Part of a small language model's weights.
Size: 8 layers, width 768, 12 heads of 64, MLP 2048 SwiGLU, vocabulary 8192, 62.9M parameters.
Architecture: RMSNorm before each block, rotary positions, no biases in attention or MLP, tied embeddings.
Training: a variant of Muon for these matrices, 503M tokens, 7680 steps.
MLP neurons of a small language model. Each row is named by its layer, matrix (gate and up: input weights) and neuron, and shows model dimensions 640-767. Each number is 128 + 32 x the weight over its row's rms, rounded and kept within 0 to 255. Numbers have three digits each. A neuron's up and down rows have the sign that makes its largest values positive.
A block is one neuron, or neurons of one layer that tend to fire together. After each block is what it responds to, as a language model described it from the Wikipedia text at the highest values.

L5.gate1457:147158126161126129066140108139145104135120113117169155111083098138162153082077124140152115114115157117149080090143171160156112145135139149143126114120092162112137154157146134104173143195104105124114174139096125082147106109123139158053120080107059136147150092064123106075147127148098099119139061114167137119041140145111154125163207119109160141101082139079150133120127172143135144154142
L5.up1457:144121094183142079159087088120158148071170166158119047174118150161172151065137105100172156136152120081111128132116159074149145193107141144091203142136172116144143148204111065139124107130191198073099161123123177086153057179200143122105132134107132096191157083134178125152124129139125106151153134167119129135105132149119090047110207154080138067138154058132150117130159136107171111114156
Split word-initial letters. Opening fragment of a word split into pieces, usually a lone capital letter beginning a name, strongest in Chinese romanized names: Xi J(inping), Zhao Z(iyang), F(uxing); also F(ulton), In-f(ectious).

L5.gate856:098141108104103157091122144107118129165190052157163118128042124091096142146102137114123120137117148180093125156191101123126141113146102088165152109106098086089173196129122112141104124120092134126147109134103120170054089151138092081092106139122148122073114158092152198092137131118137140138096151152119132149088081134137146129144113121160116151117050161163151175119128066199130113202126
L5.up856:180120145103124140109150112106107087100179142050174135100104130108121145140163119108181091153125116102144163161152189151169121157131118106154129132143088090135093163094115120112122134096059135115170185103102126201130134124080139133073139076100091117099061121140109123143223141115123082151158126112211111130142078133163206099112142128140114071092119082129094161089169115137163154149130
Section heading opener. The opening == of a Wikipedia section heading after a blank line, such as ==History== and ==Background==, and sometimes the first piece of a split word (Pro-secutors, ar-istocrat, Na-tasha).

L2.gate99:154065145098099149132136209133125130130150112196147158161100179129175164097147119123144131113117133111125109122148161208143060112098160050139087084123049165114122138179175200132104146074132058153124182138108123138140111131083116133128155171091135119136117112203133098103103127119126129141125058101121081161207072129143149172116121110134126070164104130129100180131164149057140122120106
L2.up99:181110129132127128068175000129133094086118105142128118119093195081161154140153162166118142108123151114127136149097100102155130175125159144128146165121168135128142131092156158121089090127108120173187158132136131154080118147142183119127129136162155106128142079119074121085136108134132141091154143125108147187173126079133210095080090139079129127146174106073142190089106095093155153090155
L2.gate204:037125123116120161156128109121122115151174079168086109131164106129165068140152095134120146149177137147101107136197138100100142135131153119098122134067054127159120163095149180100155087109137191069132146078115117082131147123115143118136136158147077151096118141104144081161088154131089117160122107163131152141142157125135185097108138133090195139147143164103067191118110122166145154052169
L2.up204:176119127120172149151138144097131097131078097160112122148136148089140107104130132110115107119117135159140177091094146129151119150110157125075066108170074202112149128125098102146114104146140031127190162076072129106113116127068140107183120135112136104107103141134138127128088179125168156052168199122117114070102130094150147138022148122159107157171135113063164152114132126079129127108153
L2.gate720:075118121015168123177156147168112107181135130155122118062196149134037134117106115107140120114100126113152073077095132120101143149087120125133081115124145159120176145102090094068148163092139141130174156084127096128153154146137125117124105166211104119122123099110255113121137080106134094106134094164169137158146104182146092146103128078132151150183149078154093128140109123127102147082113
L2.up720:126082108139164095129148123164138096129153159145202116123144150155110143107109118115107181125132162117162077149156121139154091187115123108177139106133108138132165114135101108119113114093131133140142098096151089150109110120130081143152135123199083127137124118094235116144182070091148091119135146153165129160168085135103065148071072148135153171123163135148150113119129111132143128107123
L2.gate1025:144064143128114136160173133141105129115132142108090137127162141123126091159176087162155121172098169105129156156144110075129127105115102089154122090101103085098145141079110119154113105108097203156034164057087092152119149161165113122075051140118126119121113159095110096118084104081056136175163128067108125081155120107123182123175163132157098138124120183077161118140089108211030149108149
L2.up1025:099078103088143192141128181141175120115122154120112179168110128139166087158101129135074139090075135152172167116155134066134146138098185097155146078117072137127106127132152139126141080124124098125121167132123108130126161125123140149076104157138111102150120113145121129093148173037053136180162184123159162096152099103121172170157128133079184152156174137068094110131127142183123144080142
L2.gate1476:116102156095134130013135091153123125083141181131091153140127126168094173135113179151142127094106210176135083124117153206130119164072150160158170154164149168135139165097114177089134061116105134119134138118173143180160149105125135089141154176113133108126083097149112153132151103146192092132166116154093080129115112180096169125058102108140110145148145077148092153104144153145120188174114
L2.up1476:141154112099149096104175092170063119089137131146113126111108108191123188134133097171099141079121166159131165161121133180182062157095154135091091133119096163176211176131131132111101115119101121115127153101126152104130141158178169188190129139068125104137111062160119159093174163115161136111189155131176150088123022154093107052089149143216094112169132056151200145136115141115108146115126
L2.gate1674:187102145168101083086061135158099097104150112108104137111103147162129087145160092157129156112154141114139114179139114103131155133082139064136077134166121122090154065116117085111128125180153078119137115146126112110183066091130148143142098116164117090156182111160076135152115091133101145119088122078126078166144081141158124121116129140097181152085136105060133130079156123120090085125085
L2.up1674:207108114112116162072082154085148113064117146135165126136132167107133107103140117156120132134157118116079119163110115122147126151053159111154115062169092166086154136133151095093093130134104138074144097174117198139126114109094132137178138087143125067107122139160080098183109128108099145153150083037127143096135090146115116144090099145140116143122106058126179203111170137133160118060102
L2.gate1703:150120123146091171092081134156095090090161119136128055184086107143143121057128129089141140131087124162164115151174141127090092110094101110114073137093103169098146157128103101102092101118154155178147149157166107142130084150131119130125132125096115121163160082121124064068173152128146159123098169122143105132154169153099124066064180150108115122178155116152139132069127148143155105096141
L2.up1703:104092097096099159100087053142161153125154150092152107123140101155083149138148167089151142150128127113089158122081140114178117139110148149167177138144126137105160092121151119149174156137155128118136183110139119134122152104148148132164109133136176141124135124138163119118113101160142071099134110082101065121100084135112164132154143087152107186107130137218115146137161022116106189137150
L2.gate1770:132137138129150116088077172106162085081115085097137140099146134111168161079126148151178148089080131147170159165134094180113053169155118108127122105105138167124159120154108185060119151086154081119137124123139084110177071113158169123125170129112086130154160155125141157202116163146114158153062122127089140131104138173121153127130093118087117128174060097077163206106077099176108118108151
L2.up1770:096189098130145118163131117116112163098152064124170096119101138099133122122083150119136125149082159108126093146124073128162077120095159109184138014044090178149162116102136061130132139066169110158184129143151136140113110102152132136121108141137087128138125121163092159080155146129093106108112140099131040158113133134180143164168098084102166120176110137110182110127142097159138160118119
Wiki section heading markers. Opening == or === markup at a line start that begins a Wikipedia section or subsection heading, e.g. ==Career statistics== or ===Albums===, strongest for a subheading right under a parent heading.

L2.gate456:154134144122126154109025141156153196132129119109117160160178160141123198204164185175120070119100148152083083116157115214160143151129123133091107112060146170142176145094152128073160073069123158109123150108137136132125098124092103154170094163139097115060096197175149082142191168158151159132149189176139168110122177129172174130059117145131049087127149136138127130154119118146156173154061
L2.up456:136147125109112172132087083073126112137157151162173091126071156116098081147133130163089130123144134083145135131111142096172127155154089151125135176148115227171172152093120154059118136145088085065151209133100099115164089115067114181148161158074126102147138107194140137131157125136165155132147139126072175164150106122094174155134159099167073138133169098100120141113175109122147164085064
L2.gate560:157142137066123122085090172196055152137129193148118179086184071127161150037116156135153160098171104093057072115105127145143170073185138112123094131143116065118113130144185149071124117117147131138151169144080133150140129101085122195158125110140142102168094159151152125138137110153119106133149164141050173147121184089104140148110091149129053150114220069093127133118126119101173105166137
L2.up560:155124088152107161116131153144112119113123163129136161146086096144153101082242088082118122111132105135127141143156048147075134121160105123130209134091135115047077113126159115083136186104162089089076168148116095123143117125115166150143156139125134096177135111122098081105144141081105118138155151177104090136174135088156139142112164147119129129153173139107117069136108169115133155089157
L2.gate916:143150068153179132164100103166140138141093094175165173060113127095053150121034144111160126121141135148090093125190110113107124136179141131086086104083161093139163124114075162127131159086108098093160196124170107150180103148110095175134150109120139084129143083110118129131118152098172156057133096101123127118150167127186162156149117100128143165068100159118080168150216136171099131150133
L2.up916:120163093149122181111106096142137159128181140227161146062098194114120073154157153139105131154135103094131150143174133102106131146084087143163128108118091071149130101183161167072073181110071133065116082109084136119167157075137137178131133125119099160134148125121099093149209112088154135176103071100121145112166103104123114152097161074168142174118172096095085149156147099120155114093128
L2.gate1004:146147073087116153138136086108112151148110134132114088119092092183064092167141117087115138125173110081104050149089087182146093125079159088115178097134145122180155124075096085121062112103167133100149122102103195161094161150088109116066186103109151161162086171165102150111099157133121135131087129144122123123122120138170123179117111117116124143119139082101135165103120106126121084120155
L2.up1004:147094119122062171165136164168118175132154151188134122106133092152115138192127136097082151118114186134104073162032129160110113132099172158115098072084082149094141159080121098155147133147134065116194118086067147100113105098126071113118121089137176128086162170147138146113127187100135107164100139143104120174133126132116088117146139150126084099189155102114166138129138187090152105142110
L2.gate1236:134113120141099133170094122177059148107154142144171136097114191137128101189057146134095060127134131129099106151136129108136150170129131161200071128144087087085137098151151173112156086140164127136168119135169118177120161097162081115161108122136142105123150124110107087102095113063087103116103159155125184047122081103158118127079151093084086153112151086142170165130107076143166078125100
L2.up1236:151127099126066127114091104065093146152171129146105066113157129081083126153128139131097070156096154155138141108147108124060223070121091091154156104107082156152113093098106184112134124154115128139127121185067100116094143098128127173151129114081152130178179151093109087052119158098074114097116130145174159127114136209165179124087137068122104136113046164158165131088159152140150076111154
L2.gate1462:122064103110123097138115112128165067108126115116131081151181156105121118137081158107175131090127149137092113107119110167145109145144150110102132136139177128120121112210102035167138119112157180115148128152126173124124135149149116113067143177121122143083119167131068148114114148125183143146118132168113133113098098168117161153117098116050081121146152181128165166168129171146125131118194
L2.up1462:148108177082167091116138046159146125161125121098116134180145146079177111153133153119108094119116154114111133074074139089115100216111155162163132178081113141152107138097083112137099126141123132086065161110134058119108152138155179158129151133206112100108135168128163179131133108104161167171115117135073168068082061156154138168119155087088100121151095171072141151154137179196203130166149
L2.gate1510:113126141172053147122090091119121094133111129118105136158110124138139170144166091130157168150119154130138077092165169125117157093181118134152063083112128111067099138102100128149172072103139124094118163174120124147139126123144159088081144102137112120112168105160176105103129109126132119144127170070107134169152145153139136157141134093137109115171082070094032139109135127132125130155207
L2.up1510:146148095125142127143061190154106151098130043186106142051150117120123061176141096162140141108208083111169062110128163167117099141134135118147125127155136130138122137108159146102173176085163169114111133125128117158099170117168119106173130145177163057151194076095113113139085176170121119130138135133131080146135117129147106102121179146121154133241179162182122116161107103158136173107129
L2.gate1987:149137145114125141108122099138134135111136186110119171140083153140102117126138094104149092107160122158117102167126147161106171085127140164084090139141087123163059116135137108114081167149097137133123164070126129124144138098116128147141113175110112147120087140185090165100115173155145144136203163142118078098088180090144131121088135146100075044103165118186124173160118200128147099117115
L2.up1987:165057106172105143164150138181133186145145187108149115053152094150171138149122130117186154135169157089106113150150136142152140139127136159097157092109097185099134114149116112104190109108173127079170200104137113169192130117116114158129082144152094120164085159169163096067192109150092131109110109107124197031141113165161097160167066148130051130087246130125132158107106149163087189155180
Mid-word fragment tokens. Short word-piece tokens inside a word split into several pieces, mostly names and proper nouns, such as Mad-on-na, C-ub-s, An-im-age, Al-ep-po.

L4.gate206:108149206160089080101112052101073129100135150082168122067132146090132148094070097152203174131153171155135157132092136138108153158170144133133134085075121074140123136151154162138108160157075159143209155141180132147137123124096082139127130169129105126168123137186137098083116118156109143142148222125136101076108156120095074119074094076165151053136159107178134138164129121106121124112084
L4.up206:182099179169083175081079137075056159098043160168129132135143100160136150159152188165154119086069154163142166116137107099136139077137133102121112100106126160151123113120121158142118137124107131196148141141135177164128083086143120129156095173112073194162157113140156142155118107038103117134105175142148095157146116096120082161088053150152129113123158145131094133054112152108118168109074
L4.gate601:098093120099104132220079083065100135076136163084108156106069141111107095142166170117124123133140191159114139132095117148146161138079124110147116169094116104112109166115127085084076120117136126135140160167175116090130086150085107155193146061185055136142179129135172088143135103110110145088145146167152152126103099150130069094107095144079095084168106188148125204154182091074103100124135
L4.up601:028137157172107137146172096055121134128161069198137129083075084103157108191157125162120121092141108109063141119095125191109132101123129124164154089184100130130130084168178139123126123173161140119118187182116184105114111060134118124141219127185114159092158178122171151076159093128115153160092132186135111136153124153176112141156149117174123166157081079136101172108082167171087090102134
L4.gate693:150156119105109129096172128144112189117102156151131175110144108119128184126115125151137146182091143131111118138131165092172106169129134110084161023081064095112084108161103165181188113187103116149142177134188160081093116128132131175133095174128162124106096126184126089155155093119100132138122188139125140153117160107136158076075137114081178158130150162105084074092150139146086122150103
L4.up693:123122141121093117175119083141136112126161191110118098113109137133096189085126128144079087192116113117180120121112151125153103151102137136122158070140124095153122193096123124143079086084093116194104121155164166123136102131194198160137107076128193133182112182158123135155139170085127142176189067082126069141062090165161172141084139155097161175159176146106177140092074181106155139105135
L4.gate1455:094157158194126156119189140076095159044065167140116114094156038095167122094100135121131137096132110132129170147153149191118089129201083107165127101072117137138127107097177091075143151122148175123086162122127170183129151093134142157165162137079115102111135112112118141139105109110127135150188038101124144090134134143127132126146154141151081077130149135136131136136088107142203149123121
L4.up1455:132165177120169099109160093089126138069148142130125101086165162151054120184153156190098125216154119136132085108151111150191163114143079131162140144127097179137147124155131088129108145091138090117211109123125121124092119093141079039106158089081112182127100129078111185061145104073132129105083163170118134142121115122099094098076147153142085147133079152075111116128124053154172156124173
L4.gate1633:101099099111162171109148110135108119133037051156089114149110152138110153135042134081162133111123078149096130143081105104035126181118107112135101097091093147139150157120152120103157121160178159100155087096146143158131135161099122099158121117104077130104164109113114117089132116108140147122137142114078145131138071141105147116137140130089142202182125137099118206122088073092139129190095
L4.up1633:138116152158161177141126149154136131196125129132151150105102189105130119167102178111114111149167145191150176133136161144157114107074163112120152147141083154121147141081172149071188112152126164108163133112115103090106135147109160160098167134174159095157113092091147091169129156085185177061135147125154109177131160123137144202103188114110150154159073139138110168140127136128081138159114
L4.gate1802:050167160191227135123113112104126120118102101150216139110147132055144151119148105159155092120095081185154088158137133189166097127111141146119150129151087126188133094105113119108103164119102136082090119134155136154150132121151137170133069101105103126154146143131050084105122089115140111179162218175093109153152095156132147121093124092157145107188182123170182167169173114101090109125144
L4.up1802:166114096125102108153122200150152102115103154147082143156154133125078148127130094176116124085121105190115143129128156123126116148131098063100189108182103113121117149127117143101175100127159102119123138125122134159122137100091163098115105165116125103102072174116145119127126162133106155108170136083122100173145108121145165101098138084126128093093132078112096128170129102122093126058146
L4.gate1983:148128126096115114107045194124146100132086136141107156078146153065099139088164156093169143013122103132154138148084158116096177080136123113169134084120104132143104112157160110129188159068152160151092070130187121143098169119137135138149156114081144165198143159152062146100130158077125095188121130188148097094191165096103153132107192104100137181163155089123137138105111102134143129143162
L4.up1983:090170132137074085195138138118168102171042203132175110113083111092131129092109077123106104126196116170131097180118150123142149117093143218150195091205146105153138127145132138080129162138129132147082087116079142082143122112132180103138105159103115113199156056138135125134106146066088097130157109142077137132136143092152117120142110134104112042172095082138121122114165112185111134142152
L4.gate2031:134137107119108153113097130124065148106079084160100169133171113149128171054134109151120150153130157114152170147125143160182112161108117117114148090138063123157166098121158127126080067113082097176116142169133060106084122121131166150107147123131141150162176121128187130113159124101085106169118127096142074122146153182086152172099148103115084071168162077127223171069119039182066180080121
L4.up2031:097084135129161108156087107159046133160061127157122140181134120142119171092133123112131148152151170095178138146114142165118092154130177139146180178151093133113186079131132100111102131066144101181162173104168107127110126174129104138124103137122122121105151086105136068082190144181111117119131151065158063068167149156133171071103126102164071141186168131117188173046094080156115152115081
Section headers and word-middles. Fires on the opening == of Wikipedia section headings after a blank line (Career, Plot, Awards), and on mid-word pieces like ac-cr-edited, op-port-unities.

L2.gate152:113169142122155106105138132192132106085131141078119105151084124136140102086154111093198128140107147173193084118124075084108134119127069107136144132167143069102155116133087116110134129160134118084165150123139103117217081141184100076151142040196099116128107159140160100131116117132151103124092180142160175037156075078093112082116092138102154070202111147160128087126077108127102087074089
L2.up152:101136186122120116153085124112098119081126061149133141129134073134135095090117130121255092096141136141147103122155176116099178109136153114127090130143178125091136125125142144152138108058081108111104098144163082115163194097135177147173105148203121178161103150128128073177137146141121141154115081127123108110118061104078146131140089105106151109156147074155180094150084132120173145090103
L2.gate543:192135191145157160078117153131123140065067168141064106188104145095090134124121161118133157139150106127130158084093194154052093125081140058206182143123181104154116121103139094183161122094109068094087147132148142100103162133115118165138146118125126136208140182111114103180136105157130099115117139114124114135117124095101122120138171092112096128185116127167128161106139148090105170099079
L2.up543:118079148145086130148079161158101137124078133105097150184150128109122154154122140136165135168083169111128123139065195086108097115078101139117146169183121086141109144168194119171199149080132203143120175192161147094113186129094130139130114123149155091104159157138161075161130173186128115080067153192096110104135067132148160131088126171110109075111161103082144164119103163118126128122124
L2.gate597:183098108134169067116123159143104134101123114178169146104130147121123111181084148133112090131135140120085104136187115130132135203115125120163158069165112160128114104142136047136158119124129148056157117118104069143140067082127152076086139134090137147107083045125140094172062146116071133126200157142140207154118078099138126094120152199113148088096169165088162119087097162104125075123094
L2.up597:086109097164130219116141179122169118177155121134070141193113146141061172141108144115140147185128099091099097122103136102130153094108129174078081122131140142151146117172047094140143143139087166119108103163130124132118150172152126145179144192147152179147136128155129093099091131122149144111135119081168128096148119174107171147147199118140179122119098093142104137134127085121102101168118
L2.gate627:168165117095040116139097201140109109138074094145065126172183100120114094098165084146117064168107123171140120115176127122126141133143124098112110196131098138100164084103150166149157126106136136088138120137135175129084173109122176135131134115132044116089089127083125168169151117175171163047139133104155094073112138115157098079133114126110167078158145122126125119083134163159175122135142
L2.up627:146202106114093150132126115135082085157148102184087137152142120125080070151162118103208108156120135107143128124135095150143143101117131080151134120103148141134156099128161076104152112162097122127099165100144079143105138099144154125130147151087111105107129105204154125128103151082196102131149123099154191109107094118082112073119110175140073084169099127143115058144071102153176121113182
L2.gate1131:150100094121158123137134157139092095167124148122153113125158213141108122083144095113133165155127135059142103164100151058090147138097125100171113108149120126101093058099144124146085172112148142109083137093158154160123174116161090169135133157191143083126142132183122109115104146150168112231097163131107120109110167182109152114098172117145121169157184196167175139116087136111190117156156
L2.up1131:167122145176157081129151122161115153100098082109128167101129122170133144132087081174142112157132094144116103095114148127154102168104148134120114102110110134111117106074111140123158188154118154117141124161135104128088190114115119167051155187113134122116112128096104106103089092162141098105127184096103104137135190135148109155098146093114028125141088146113113089130124165106121140064132
L2.gate1325:144122101148153158082111156141116166118159095132145123151127145056166188190107143083136135149120166122105068179042147129102144129187119116083108123167111145165120195131140165152141137166076122129191128192100181117136123119132058086156120118148161148126185108122156087105111161137099080153145156132101142125135095143148135087088099166155097050094128132164171129138120111165144105135177
L2.up1325:118155145170139155117132111151090105134167075130127171093100108188132130145099163111141117091145200077151131155106178109113120116180129152133101171160113125156073154118120143140130185153097057124117152196062163148138117090114089098171111145132117182139115134132132140095160144150103130142102154142088069101094113147143162116087144130115137096121142161156169122124103112118120134083166
L2.gate1470:167178115152067143112141183128109102114144177138084106153147151043115194159078147147165153103132131122128131124138121129106139171092111133120200135097152174134126129084169149127133114108142129149173149121161138068041088120130093158067181100155138124108092142162184160160111155121110130153093155080101122030128165106154156081158188146112144140191109086060134138118102157133086104127101
L2.up1470:150171079147078136128075154131115119159113133140084105181119133102096148181149165142172160113109160129126157164141130143104158118089075181144209095078135159129119128080192129129139116102107152082105170147153136108081073118134131170055171058122107150130121152152170125148090147154078087158080137148126129062152174140149115144135095149176115108182165150111155108073145138141095116120136
L2.gate2024:160055082080114121115180126170118110126087117173134022146161082138097079116081105142155155194116130111106101117125162095153106136095165160149090115139153206068197156099162106142101116131097119125083160139105090092129172088109086122111069175098157067134176154126108170109122093137131151096174086169119113137106094113079093157154164144152086088107113144112120117128100118132152155119084
L2.up2024:126102148086130133113147169100073108067150167186132143172105150112151135150159114140145165132082166148188181093165122074139074168167111153128114099070114137107076119137102083108144102178148131109077085157139096155136128148143081200134171127135147157137098143126108126173066133103097172135114111153097075118092115158148145123161139171059165094143156121107130094112164129154174156175113
Mid-word vowel fragments. Short word-piece tokens, often a vowel like e in ee/oe, that continue a word split after its first letters: Ke-e-gan, Gro-en, Isra-e-li.

L4.gate476:126165151100120131196066059100083110157108175045172172186129109099143053146112128198126098118111099119148140103199141131080136126118084113156120168169155152095178111184165122148156103088124117056150176099164149142162176065131125207145070098086144138130122106132127143131185142104146116054094104105093090124146106103099192106137141098169123095131101199095094084163057221132146128116106
L4.up476:117122143148137155116107135110123089104179139080148055109134078174138148107136124114165124140077131107191160169150101167135131145165137144092067133174150141156112093099175153117136148082137158169153126151096183078083140164105074137133105114155102188071112128197118189117140041165094125135119104132145121120132167142067090143161185151104123126114105172135084072092133155164130168159139
L4.gate478:159117122127111120116188204103106109204104122060146099118121064152168194169089109176125159142147124109087135146157104112081157120133089150106132177117102134084125115127115104154107065115152104183146108168167061148121155098131183145085171120131073114142162127114115181131125157124111137107086163100085110082097132140121147178104181161126080116159181178147114119104173129090125074126146
L4.up478:224156147124136118144149179103130109152134123132207171130110099149200101108082148151117141183138118084118194129124127146102108147106116177109149151089163087123084044153166148121180128123091125137140119177157115155091134124166133118149160106117073111162118099164117104126130133101194182164173156162177107138112122148156109165118115134108154097115143111138141091135109131157137150134136
L4.gate647:131141124108142083174125096117155152106138154102111121152137120129129160136142101167136109107153148149110130158180145116123120080222181146129073119128115152129181110144122161111129109110134118097109121101123120097125130133151088154104142168127084148125091119135092104141141175120125155072078091195137136151080109134142137165173132090156165134088141162120166112094149170167108169150084
L4.up647:143152097131105120142161134138110089096086185098137133112110131123114080162131145097139187096120137096103156159082162070113059142167151159150147136155168112154185188166092147150164088118141103112158126121118143124168205185146110093127111120116171138115093126133177122113129167056144150101085105136159079055165188117157125144154103048085082104145197176163093123153113121150141121095079
L4.gate1261:117191152111134177116146131144134202098066126168108147157081131093112141075104131126237169114083106131162106091188167083112119079102104113097095130133121079100123082127073088107108118085129183105051166154179126088167090123105159138142163108123182134141138115089115139171128134159157126128116134068124092116069095207135150185107096096142174105114147136140166135081102093101138155108162
L4.up1261:149148121127130139083103164143149093099126107107124162111118097105186104134145135130077124191148120089093138170151126165125062186065122149095137079153120151174182149146107189113084170075137169123095136072219074158146134151142104165114079153150087161145112127162175072156091106093113112120098103137105120108099124159173112129154147135084125113114098101122154121183180109128120105130092
L4.gate1315:203177103153154139115127135128104122112104099120163105146085100135136121137094148120096118131064119139177083070120130149171110172174178156071080136135097224174068133111091134110106167170183141117065120123166121103123106136151115136097118096133110140070125152080128077133084138126120152163133103074142140114104130126144136105125131143138153147063091142163152074114138117106124151105099
L4.up1315:114143145158152130142150156144119128134108104096150136173094142088102150140138117148146110107189153158104103125167150130091089110135135146108167179182147144076156110153140169158124106060170191104101136082139086107121136137132179074028174103202138113161107140134093176114152137108093153133109113130100113058103119108186131123139113127117164139122094106142134233118163163139158147129115
L4.gate1422:157123088166166119169102109178141101132097130108149149129160140116144103138154155099168141131132098110092125127120124051105139182123117156078073126056136145103108072111134154102082150153174087111026143125165093103165153163120162100086131070128145157123157117096191077124129147150178155088153126122122177089160140071127156146163105163173174127131142102090189099054154144133173046134110
L4.up1422:113147097154146146161174109096118135105097106124121173118136141116117137100093118157121089122103141140134085053122122111134084168170126115110106095110112131146177106101153128115107113157121125172148146103097100101157130147162121145132184120141128111127114138138155076144131112138135118127143130070088058147037105152169169121106135137131097100128126088120137116137141157108092108122112
L4.gate1527:172149164167140150132077137149173144112144111088164154125146145100200126070131073100166154163112076091121129137174141108099135188136102172099086069161106103084134125145142131157139081099150160099114152147172161092139116151125160137079121140069151123090080055125124142134084146166090098120097132134114124067142092146117078098097148126133117128106139087077120096122134165118060132073134
L4.up1527:126125130194144118062120120121136072086164171077175120159118118161154149052143102132106106129160076093125111012151129151113204151136131199114125133212102113102118051161089135144149109109126131101143200132149100134123107152146117113081151140121103160144089101121120110134108111125094125128142101126133136106087100176111096127082168155083146119087158123095123121060125101140112166121100
L4.gate1599:145117177143116126195145155117156100129131132110150163105069108138098153048104098131156197100143134081133119140126153132122183133075134119092165090165201164097104040094101175153110126094194108144160123146133137148077119100152178101137215092118126129154119097153104139105094153134105150153106162104081114084111057119183195161078169105130107113097171137141123159057158127169164117153102
L4.up1599:147164178120139113159108145111122134125125104126114118137117056153071147100122124133152170102154106021155119135162171112130132120111135148093168121169116193107072056145128151081132114143138119176063121110191166129143153085129116096108199100111202096178100029170176111157119153072130164172133105112096091165121081124209187140105117103142105116158172103179124082139168127125131123132135
Mid-name syllable pieces. Word-piece fragments inside personal and place names, mostly romanized Chinese and Korean ones, such as Zhao, Dingyi, Young-ja, Guangzhou; occasionally inside ordinary words such as linguistic, reliable.

L5.gate1223:108151101102125067132134116111072105149094089113138177157081060092138125127100083183106149140110154155123193138145096169124195146089076124136105076148150123109093146035142105100161101155154126139073106131098119135093107110160121128154114108089086120174118122061142194174139123084101147169123166153135101172121106088076096093048111080076099063151186053129138110123117097098160132108189
L5.up1223:073121128115115160084141140128100146158109120107103073150178090154121096206088117165149077133087090106127154153147041208104201157098136146148136167117129124119094084098081147120162152171129110187156099107129151104083160113122081076093131139054111129121085147128160149131080122076095061140108191127160117118088121160151072109130115151142135086120130113070154093117142092105176101087130
Mid-word subword fragments. Short letter or digit pieces inside a word split into small fragments, often the second piece, e.g. D-ra-inage, P-e-ople, vert-e-bra, 1-9-th.

L4.gate129:092155106136165140085139108119083113132130118128090108073123132120175133149102099127161122145121131150136117137093139156185165089080163106144141126073099105078100078139197105088186095108172152176182117136119168139120098066132125189139059114159088150059181130093152118117105132098096106201090189113184075104146082168131116152089144155165094181172164150110152119114104119160177112160141
L4.up129:075119095161140171085178148163096117062160133178124155090121134156088122105116086169122123131135115099123100146146079141155216138109095155146186148150113174077094134190170136109095078107170144108105099141114062105057144105142175098222129078137124110146169112104128205139118133131170172090076102092140148122146159148184103098154136093095089095107150128081139148092106176076125096098127
L4.gate145:034158140113170112074097087191153166100160135178158078093093133109146135126145140120159055194201108121122133107137142155132136096158100159162087134157123094147093101125082156097122076143170166056078102130132118136158132138093073173150141183111084165134101103103143136122081122130106124104133128159145082112121152171145071149089072129142041123158184086123179178117166152142142173120173
L4.up145:091148143119177082164151124126126084133169108135195176115128142095183105146049128125163065183127127129176109163171146104130135179141130122083087136101195098109104163124076064120121154116144151090056105111164152087122119125114056117124164143155127147169093119129102084183092167109121101132202244110150088118108147110107173088117113122109096101120117138094118157083094127170108191118148
L4.gate450:105157110153131151133136101063179141105168136155145124092139119148166112116117142191072111168071198113112118135137138105178064142132123180111126079146125117170158175122156125130097108076135104088065084109106166160120132110076105102087082113093130123156173117119155088183134147072116162098153123114123128147119121119130139125177139152128093217130101154114088126053087109099103150109162
L4.up450:124139178121104143068125129123085109105154143083105094120040187170170196153064118189153097156099148179168148120170129126152155174048165110158156126124171133169177129168111125142156116193143145155119116151160128182144158116107096143129160135150150164112162172128171148104177127102116098108134173155118152128149110117141133096128185155100108182140148116113167096095102150091122111141132
L4.gate555:088145161142089053074079103089197106136142173119113130128150137179126189102114096146157156114135097104202120130104124169113158127159165123184141119141175134131125102164128100189127144118130089079098127106146153129093085136124168141152117139142147164148191124141128112206163099138116193113116175123123109122158163121141093186123114076102172096098156107125134127068177109165152136128103
L4.up555:103130089089114166099120118127126108183094118122152149121162140138135169082184117144169090122148094081098189114158155152155122122175143176132099114126082117097137140161076091131131134068137124160122162079106129089135107125148115166070126081097127099163120127125112161153113147184112182125090196154094093182134113106119139149078117155160076095127156142146131083182157131175123157123062
L4.gate644:114114077125149186134144042067178186141048166140132152114147117048117109137173127093232098133133089139100095166087094173148170212104120162088105105130108095135137173117154118068157156122105110114141165119139095125159058141125088185104130176082086141074113089142144139155091152127024061096142181141115109157085139177138089153189150109143089059107119118119131095142117098189115128133130
L4.up644:142141135131138134109114102090144135150096173085119151166147099182096140106130160156182105092140157138134179082069152134132099138130103110127072146126113114163132157105097146091094132127162130150162084098115140157165090166145128115110153113095122200144104107088092127174138123085100084150103072133046142137110119145136099100130151105155125143098152047137131057120117137101145095090089
L4.gate1371:098176158077121077102099162167144072081111180215089140125081170116142158120130121133120191142144128165140094154128142158133147121077066135160080113143151133126192211196132183103101105142158128116081161126128096125091065119171119141123132087133094101147098186144154168128132139108108152084094138131139149133126090142144111139105149081082092077117093167132157145083135118168105103139051
L4.up1371:126158107090207187088127137142121100110117158116177082153107106142137113150105105137101144111145119150142118180102112099130134142147153176143089102126121117102114136106142100054074111149135141114117103078122078155111157166124149183122118158124119098141107118080106161176135156138106116152129150071189133078113129156052118136093120131128114127087168111139108186157146219137120121070075
L4.gate1841:149154117141219108084134116159080130135114140139082094147133150156088115114105115105085127147118143104072094132146145126137095118100106136139085105111151130162149089151132156102139083199112099134133120156172096097101107124099130140099193135158139117084139160148130105086140079111145122130097206165164091140107177105117057143070115094159111094160180084183135126155151145162102156176139
L4.up1841:149130140110105111119207146118155153102142152157150154139131150159111089213145109222174100112165139136104146156170191103085164161143161109168146060180125107126099113134189108102151104140169118179158148108102087113154159165114106200160093154116137112169130163097160140091118107104083125126130145127166074137143164083149116150090105096111100152009089149098088133134165139137166111126136
L4.gate1977:095101148058141091109169170124125132129152093125120136173088128114138140110045139113132100117148124144123153128188147135121119178142191103098166137122142167120164039152126141152136121150111124039134091120177143136156112129085162112144156122099131101166120161166089178157073128110143165187144137161099135122116120121130093135105126182183069119129133141126078138119139221082147082097121
L4.up1977:121085135143125148132123197094137112081137170168137089202067127156132139156106153127134184103088155116047120141142122161111148114121140095143077133132144153121099089135124136130138149130157145132083150154107158095126131129137104119097153153132134070128164144132179183164132146173140116134109127086090048164057104136123155121191126118110201142188139126136206127159109141102183120105147
Mid-word syllable fragments. Short syllable pieces at the start or middle of a word split into several tokens, often after a prefix, such as en-ro-lment, ra-infall, con-tro-versy.